MLP neurons of a small language model. Each row is named by its layer, matrix (up: input weights) and neuron, and shows model dimensions 256-383. Each number is 500 + 25 x the weight over its row's rms, rounded and kept within 0 to 999. Numbers have three digits each.
A block is one neuron, or neurons of one layer that tend to fire together. After each block is what it responds to, as a language model described it from the Wikipedia text at the highest values.

L4.up220:470456494492512507551464470484492495481505498499424478483445477551472500501532528510495450479482521497453512504517503537474528490508471491499522489534495480510478547479503506507478469486541504505483536491506453543503511502501497492516506508476494517517460495503522511552497508475526525504479512500541507532471459477505504490510520507457501480521519484498508536495481479500505518499461
L4.up922:534522464442497494479473508499493487504548531470522537506473495511459512480519532491484503495498500504525534558495510546503492469520486499484486541489515535492503539495475514516475450460519501501460537495542483503480496516546517496512533440522478495524477446460564511449490468426504533535494477518479471491515486522495471504485515464542498538553506487505494491523519510474516494495521
L4.up944:497479547507523533489473480499559512520491488525475472525498490475503491546559504481476525528505510479524475502545495523520487512539525496538488504496524487520439518535480519545470481486533516514496495497493506446520479502460463484538546478508458504509510514522454492504483509534503521492493496483529506476516505496488500480458505548533524520512522513489487497503472507568551455492474
L4.up1125:474468500537512478514518485501524495481512529535512471507495489484484509492529479516528465530469547531526511504494515496534518505528506517483472521511523490460538498483497469525539475497463484497533516509545467541516527473468476521487557507477467490535494487474491476464495456507516492485488528505519474533503532508483529476497499467498467520493497490472506469534499474499514504555499
L4.up1187:521502470477505471503458463492492536477487542479476480520462497462520556523466508478489482465490544528495473468486476557472535476527502467499499465517511483504487500490504479522541527520510508521492495520516495510498513478473495525503478448535489513499536498497523494496518496473477515500483505530526513495505466506477478494501503521541481484554491521492528491452469497524472515528518
L4.up1256:502486502513495470465492490516474551515471489459521471500486507508490483520519531464510515473524464492499522506517479501494521484477476496477470467507460533470484503482494493542486537446517466451520526467488500474480507502460472529539496523470497468540477509509513492489479497515532484458548464524525512521512522481517482468521483525502449501485501526483515507499505486501406523470472
L4.up1426:479499490497475479506516445539505435474475475500537505504522529500466466455504464540437521485497493522471517504491470488527561493529526456508471484509455498468466492490486475490520442541491511560506528485495489491490481525465510484496499480477462515488510504505498485510486459483445515481528523443517521469488479530523509488504464512501497531509526486471514489515546520468463496503519
L4.up1458:495498465472490514503513496489547498495560517472456490517519505514525501501491499461435522503526512497493535521504485441528506471480502460501513539511497470503445547523492496525501459509490493518494446473500493513508515519499543472498530542501491471540451483447477472527480505522507526489526495474498540495521519539488504488497484516518503455495512530535513493493518526503538520470515
Responds to: Clause-opening prepositions

L8.up1112:489503476484508474499491464541537457500481485481526463527536482461526451479483524508478547507531506476528478491473516505487464523546503520485494432497493508519541468543552515522440535498441479545464470486554457549470538511494517472507541493472486527514500476501506454491458510474449501467525545517565481472536460513523586497518488468507541487511513520511485512473518493478510502511501
Responds to: Word-completion pieces

L9.up361:501491535464516493536496466488478537486521521519496496454499542488505534503492505493530463453521535493474504485527509447492515502466469524445492495525514509499509516521498492532479520486487516463478471498497495531505440513496500527536509509479468460550516504491515506475507467477495512505492494542476487467532526481501510482508481544504521536538534529478496468511510466503472525482506
L9.up533:482510522499452493509517549502464490451450541499534470483557500551491480533520491546512492520492497501468512539498481518546478475509535514504500528474532480485498476488519499467499544531523531508479531500516536493503506501508446541507505486492481453516456486477530504535535523456497502465488478510485471519522503497489500495526513525508527489511492465506464494487504487479502490485515
L9.up615:530448518489484516560471516487516510523489510525529450542470495499509508520506486472490514490509493511507480532497504512490531523466500517499480532481512488477525497498505510491514520450550466516525488487520504467470537493568523519463477499503508511500487499476515543484501481484539473489516559535544464460540467534476525495521487531475470506552499509516474492507531487446488515521515
L9.up1029:513504564491486506505497520450506491499469485483463487543494471469513520500476500511505485531496568549528482540498486463485514479548485479514512475502506506472528461463491469471490499496488468532490448515496497550470459476465503527511499509486498497520497503498484484480516525437526522473510507471510460518495473485483509484479521482496508487540489492481484476482523481502484473502490
L9.up1031:473496495490443497521522501493496525517498518493500476474491455486492526510520446496499527479486486490507480514544518533507485518486497517501503517464506490493516475515485504482536486482506511522478523489519502527492496555539499510463539518532480491489511521513490515459497537515530494545479533529483496503500458520579531491512497519517506499475463548472484539485466498465517476524558
L9.up1296:538471549533492488488496487496565490507462510540479464504492565508482558508532498473458540462473524521521516480477532493528492501503504552530447462480511532499484445462451476537475499458508478500490488517528507521484482551492510519521513517442490487484518514468490485456463491487518478539559495463537517470508484496505540466497501486555498500469480493494503527482512489483478493461495
L9.up1379:497516508472526478507493508527506530516511461523500468512516463538486516543504467506455513494513484471496514520500491495470533505534512507459474532455481476548466499512512514501514535514531501526438493524501548503469514483508486523456518534444476499521534492519425475479531495460471518514498549515537488499493529510471538508516526485528495508512504536485540512486483504522530496482522
L9.up1380:516453501536456518471522473507513476488463499485479480511478536476504490515545495522482517511483503524493480537504492505498513486533553537539490526521544486513521483528494472506473502501518547456478461535537503497462477477521554482498483451514515488540519507504494492490564571453499524495486490521484508492511519528540501457497501504546541524536500491482465506462485457524500481482517
Responds to: Quoted titles and contractions

L9.up339:498479511466500494551500489472482466500488518503490468533462522490522462471479544461453478504534492478454485492507479481495491473463499515517472571505449487481518465519488483502495488518513514466521451506485511493501512483463500519519522513495479481500513496510486536445501505506465489470498497496534510491478533492499485544506497537470487519530519488501507493513502527509491521468459
L9.up396:500485507506499513454497430537511514546469506514514474496520515498508474526504501529469451491522478519497510543485532514471463538481459480520518545509513509494503508485447459499514523489507521521476508525515503462478518546511484533479517483543459543504452509502505492501516549473512511530522510520519482490453523527496485488495468494491494497492487494488511479460504511523514538502477
L9.up408:480506492539528498511464497517497481540455496487459497469481521549535523473530461486461483483494481487488478520484460466477480503548461546495518532502484549498513477542513524525499498477462542551454509572431513508496494502488479484501483511498490527513492483513495477476510565509533473492461460463484523538468495493510505475507493499504498509470501475497542525494520512472507472472549
L9.up872:520523467466517512457521498504497501557474494523496509481511485503481477460521478516484473516504453517535507531497506526551479518518527527467547501531485524538487503537504532486516482511550495498485528474501417463517494442516513519504512479524504476458517525484511537483511496492540494502528476467498441524478481528490521506507525506483505496509487494461488508500493467486527494500483
L9.up1127:512493527460482478446478496489507493506483523546470513525498534501518517541497556467548510481471518546482512488509540503537506523494476511508507525494491432451489473470476467523491504506525500519526561500491476532517511519475480499521507526488456483532498453465503526562518500494520462522497492472553536505505513531504512525476503479498498490530513480504502479492551470523502511463433
L9.up1158:470520529495519474505456487537521476466501455530473461549550513503491480494497519519458488523549517501463509493510496520500481511505524511466465501526492541493493503510462494505487484515511496497488521524511500485476452481488521549477514496505450494427454488493495485468517524506501488496471506503520504509523512486512481485490554507487560500549473506531451517477533532500490524514492
L9.up1309:478509506519521511487544527539499548545528458496500524484478500463486480479491495550510542527480515421548465483481486506489477499497522500506528473527490462481487514493503546535512452498508505508493482492480467533513508465488524501534481481475494468452555483488535559536544484517486548498489477443505527493455506540474521453508526513486531498514516458506492480487532532482517458474478
L9.up1479:499498523426499458491466511488500493491465508500463483489461467523502500506513473486492500496464512503474501528485503518551500527497479516490503487522505552533491521536475451492507483498475497490466499538466496530452509516449491513519486484516547565518443525504495510493511530477492495498509497480473468494471554545538511457512512468479525471492493513540500479560543474499519470512452
Responds to: Sentence-initial "In" and completions

L8.up763:512479488484462454528537492511511474506502531498503498495517490518452444535518477478479499501517464494459503511483517508473536534484498487489470515488468465533499488478450542493496527474511525510498483490485517468502498457458513526505562469494467422462487495466478522466497480474493506497527554514489489517514494515486512559497473506491540538522472507470501538493494504489497517525494
Responds to: Date component tokens